{"vocab_size": 10985, "rope_fraction": 1.0, "init_std_o": 0.0214, "grad_clip": 1.0, "schedule": "wsd", "decay_shape": "linear", "final_lr_fraction": 0.1, "doc_mask": true}
MLP neurons of a small language model. Each row is named by its layer, matrix (up: input weights) and neuron, and shows model dimensions 186-249. Each number is 200 + 20 x the weight over its row's rms, rounded and kept within 0 to 999.
A block is one neuron, or neurons of one layer that tend to fire together. Before each block is what it responds to, as a language model described it from the Wikipedia text at the highest values.

Description: Place-name lead-in tokens
L6.up306,209,198,216,231,194,184,208,200,189,214,199,203,201,181,195,226,196,217,202,171,194,206,195,142,186,190,194,211,205,204,224,210,211,209,199,216,199,202,225,189,207,194,214,179,190,219,206,191,189,240,177,188,160,180,239,204,217,194,190,229,167,158,187,211
L6.up409,232,180,186,224,185,205,200,163,218,212,190,161,187,190,232,188,200,194,184,199,195,184,116,179,218,247,190,208,203,219,229,184,195,245,188,174,219,183,183,190,211,187,221,198,206,197,168,171,186,245,232,192,181,193,230,214,221,215,184,197,203,180,159,200
L6.up794,196,191,164,224,195,220,211,188,162,191,219,170,182,176,197,209,183,212,215,227,191,238,169,171,192,199,225,190,183,210,224,210,196,182,205,225,212,235,176,208,194,195,213,187,158,200,186,190,181,198,213,188,181,174,228,225,201,196,209,204,200,179,168,200
L6.up941,210,195,182,222,172,207,223,185,177,193,192,215,180,205,202,202,230,220,195,198,197,207,156,193,206,194,208,174,177,198,198,214,218,188,177,199,217,223,226,196,158,200,223,180,186,208,187,210,142,236,214,195,184,232,215,216,213,226,240,200,215,196,181,187
L6.up956,219,241,192,230,205,235,192,192,198,160,217,164,196,227,189,206,198,237,221,187,206,205,183,168,229,200,186,216,229,208,186,196,214,228,190,200,196,231,212,203,211,195,185,182,188,212,156,210,164,198,205,191,182,176,248,221,207,217,223,192,193,187,165,209
L6.up988,207,241,168,202,206,204,216,189,176,147,189,198,201,184,181,198,187,195,194,225,214,180,196,178,209,177,212,213,203,206,235,196,192,222,189,179,200,208,172,177,182,202,217,176,211,219,165,193,190,206,194,179,170,205,219,181,230,227,171,200,202,220,163,198
L6.up1119,201,220,223,191,225,225,199,192,182,226,198,216,186,191,198,169,204,224,177,165,184,212,159,224,203,203,192,210,176,218,266,169,219,214,210,209,200,200,200,218,157,174,209,189,215,215,178,244,199,248,196,200,193,202,236,188,220,229,196,212,211,205,192,239
L6.up1822,214,183,205,199,181,234,205,183,180,181,212,182,180,184,201,247,193,221,210,230,199,231,187,206,216,239,204,207,207,207,226,215,205,173,212,182,199,219,197,178,216,190,195,188,190,190,140,193,203,221,193,193,164,206,251,176,200,220,189,200,189,203,205,211

Description: Word-start fragments and prepositions
L6.up62,209,199,210,254,193,179,173,183,176,191,195,162,211,223,221,207,203,189,161,195,183,216,183,199,166,192,168,209,244,223,208,202,154,238,176,185,211,212,199,226,206,228,167,201,211,188,174,201,180,189,191,167,211,183,204,205,199,193,189,201,205,182,181,167
L6.up253,196,200,186,207,234,257,204,176,189,158,229,180,194,181,198,232,154,228,168,148,187,214,174,205,205,201,209,206,199,208,189,189,207,199,170,199,226,172,163,224,163,219,208,197,188,189,182,190,214,216,179,218,208,177,217,221,185,194,214,225,191,206,222,191
L6.up374,179,196,209,179,195,235,171,192,188,160,209,199,203,162,196,202,211,210,207,164,210,188,182,224,189,189,197,185,191,210,212,207,216,234,158,188,208,196,200,196,175,219,215,178,158,199,191,191,209,180,188,204,193,199,192,196,205,233,204,224,189,243,239,181
L6.up747,223,196,207,234,194,200,186,164,204,176,211,229,205,160,178,191,226,221,172,171,200,194,186,195,191,190,217,156,212,208,213,204,162,224,194,195,216,151,165,202,203,216,178,194,160,189,220,234,210,189,189,191,232,172,241,195,183,205,187,216,196,224,227,186
L6.up817,180,204,236,223,210,212,185,185,212,193,218,177,180,199,203,190,206,216,210,209,180,204,180,217,206,156,240,228,185,209,182,209,202,212,195,238,177,194,173,232,197,190,211,198,194,223,210,207,195,200,172,176,168,179,202,193,208,205,206,266,197,234,227,190
L6.up925,183,189,204,256,206,190,188,202,191,178,211,169,229,172,173,200,197,222,241,206,251,209,212,206,211,186,201,181,204,213,201,203,187,204,183,200,176,197,151,225,198,203,180,181,182,214,176,222,218,219,208,210,203,169,162,206,231,181,156,213,205,211,167,212
L6.up1225,188,202,183,236,208,228,188,207,165,156,215,166,222,181,166,206,188,203,184,168,202,186,202,186,218,196,189,167,205,201,224,190,203,198,177,215,192,173,157,226,188,194,225,192,202,170,214,198,192,208,197,207,193,201,211,229,208,199,166,233,182,229,213,202
L6.up1481,157,193,216,207,211,180,208,196,194,154,246,168,230,209,196,187,228,228,234,200,205,201,184,183,141,186,203,200,192,210,236,218,188,232,181,204,195,183,202,200,202,210,203,206,180,217,215,199,197,167,177,196,236,174,188,241,215,202,209,204,218,207,176,210

Description: Place-name comma separator
L4.up486,178,231,216,208,219,223,184,182,197,168,279,178,188,206,180,217,193,205,164,206,195,206,146,191,215,230,210,153,235,199,189,191,188,196,160,218,199,156,229,211,195,175,203,206,173,196,196,207,201,216,210,219,216,196,213,274,223,192,193,176,197,199,194,228
L4.up702,192,220,179,228,199,223,178,174,171,201,202,191,176,190,162,210,210,205,198,148,208,213,199,204,178,215,176,212,233,207,210,199,196,197,177,172,197,160,225,198,163,201,202,195,201,236,201,160,206,200,162,205,202,214,221,199,229,248,161,202,195,198,170,220
L4.up967,189,193,185,226,218,243,171,189,202,155,223,186,213,204,189,237,204,225,203,177,176,200,165,183,207,210,240,180,227,214,216,211,212,193,200,205,208,194,191,206,184,199,206,183,212,212,191,221,197,185,197,167,180,223,212,241,230,180,198,194,194,175,209,243
L4.up1157,218,207,201,213,210,233,176,176,195,178,203,185,184,191,198,198,210,222,211,187,234,217,147,157,208,207,189,200,202,203,220,224,189,216,195,203,193,202,218,194,179,219,219,171,140,200,194,198,182,225,170,195,188,167,234,203,197,209,222,185,223,239,198,239
L4.up1175,182,228,199,226,197,216,195,195,206,164,190,212,194,197,191,228,211,189,212,224,214,220,179,172,158,206,206,210,216,211,182,212,208,202,174,169,218,180,220,209,193,217,188,195,166,225,203,222,209,197,209,182,187,221,227,207,250,167,182,214,195,234,220,202
L4.up1479,189,192,202,192,202,211,175,179,181,206,229,155,208,160,183,210,229,222,207,176,184,208,201,191,199,238,165,208,205,201,227,192,210,185,168,209,185,235,179,205,190,209,177,174,219,198,198,211,181,209,201,170,183,191,216,233,211,250,217,187,206,184,188,217
L4.up1784,199,179,164,211,201,190,218,165,186,212,212,191,140,197,200,179,210,181,174,224,208,204,177,175,200,187,190,215,210,205,214,223,220,204,194,205,186,182,201,204,169,196,156,193,183,189,216,201,174,229,218,205,196,185,235,180,216,238,213,194,195,149,173,237
L4.up1818,188,173,187,225,151,214,191,195,194,207,200,201,205,221,183,219,229,218,178,199,186,178,141,199,189,231,166,211,209,206,181,231,199,205,166,179,217,171,201,203,209,189,202,205,211,204,181,203,170,189,188,180,213,220,222,226,204,228,191,190,204,218,213,188

Description: Word-initial col, name openers
L2.up887,194,174,160,206,213,212,190,202,192,188,194,190,218,183,216,234,202,169,168,205,213,217,207,185,174,193,171,215,227,201,200,193,194,205,200,217,185,199,205,217,205,205,194,193,184,210,189,221,198,215,199,185,192,219,199,197,222,185,223,164,201,215,219,168

Description: Spatial prepositions, mostly "on"
L4.up52,190,204,221,221,210,231,203,212,172,160,196,196,161,205,186,217,202,213,214,194,211,198,160,204,177,225,183,219,215,196,220,215,183,195,199,250,195,200,174,216,197,211,216,177,209,196,142,224,185,220,229,198,200,236,207,195,205,182,198,217,177,202,228,193
L4.up339,201,237,227,242,186,165,206,182,189,229,226,189,178,186,214,187,213,192,181,200,192,167,168,183,212,184,207,180,194,212,203,196,198,214,194,201,200,202,195,165,185,158,202,196,181,204,179,194,204,207,198,214,197,207,192,246,168,195,174,182,193,218,181,178
L4.up708,183,204,210,204,183,173,184,198,184,185,224,172,194,215,172,178,194,162,175,200,199,187,167,188,200,186,217,184,182,205,179,214,193,222,189,207,209,191,194,188,218,189,196,188,228,211,201,186,183,202,192,185,268,201,179,259,209,183,191,220,200,187,172,162
L4.up876,167,186,196,194,206,219,189,191,208,207,201,179,200,199,188,173,185,199,185,178,195,195,219,174,192,221,195,206,199,212,223,227,210,164,208,193,185,201,198,176,222,196,208,192,201,180,224,217,198,221,191,193,196,214,222,225,213,209,170,192,192,209,168,230
L4.up1049,212,221,199,246,179,225,188,206,201,194,215,203,211,185,180,210,207,211,206,174,199,181,185,202,184,185,213,193,215,200,180,181,194,234,167,224,189,181,200,203,214,189,195,195,244,171,186,194,206,203,150,203,217,202,185,209,214,221,207,223,170,193,209,185
L4.up1098,167,191,177,199,176,197,218,182,203,223,211,179,204,189,179,210,218,247,200,218,190,213,192,199,210,194,197,223,160,198,180,196,193,166,204,178,207,244,199,217,169,199,177,151,183,198,205,186,214,195,187,199,199,211,198,217,210,217,172,199,216,201,178,164
L4.up1561,203,196,212,225,181,196,177,229,215,190,223,182,177,176,173,187,202,233,184,191,194,175,194,189,201,188,213,179,203,203,197,200,198,187,171,231,211,192,181,201,182,214,208,176,234,176,175,195,184,213,160,200,232,174,187,203,209,195,195,233,185,204,193,178
L4.up1871,182,204,180,212,207,203,197,144,191,189,205,175,186,195,176,185,175,186,175,199,220,167,190,186,201,199,209,174,190,198,213,192,220,210,169,179,172,228,208,233,215,191,199,165,221,202,158,186,195,234,164,206,197,200,192,217,216,168,159,238,188,179,199,198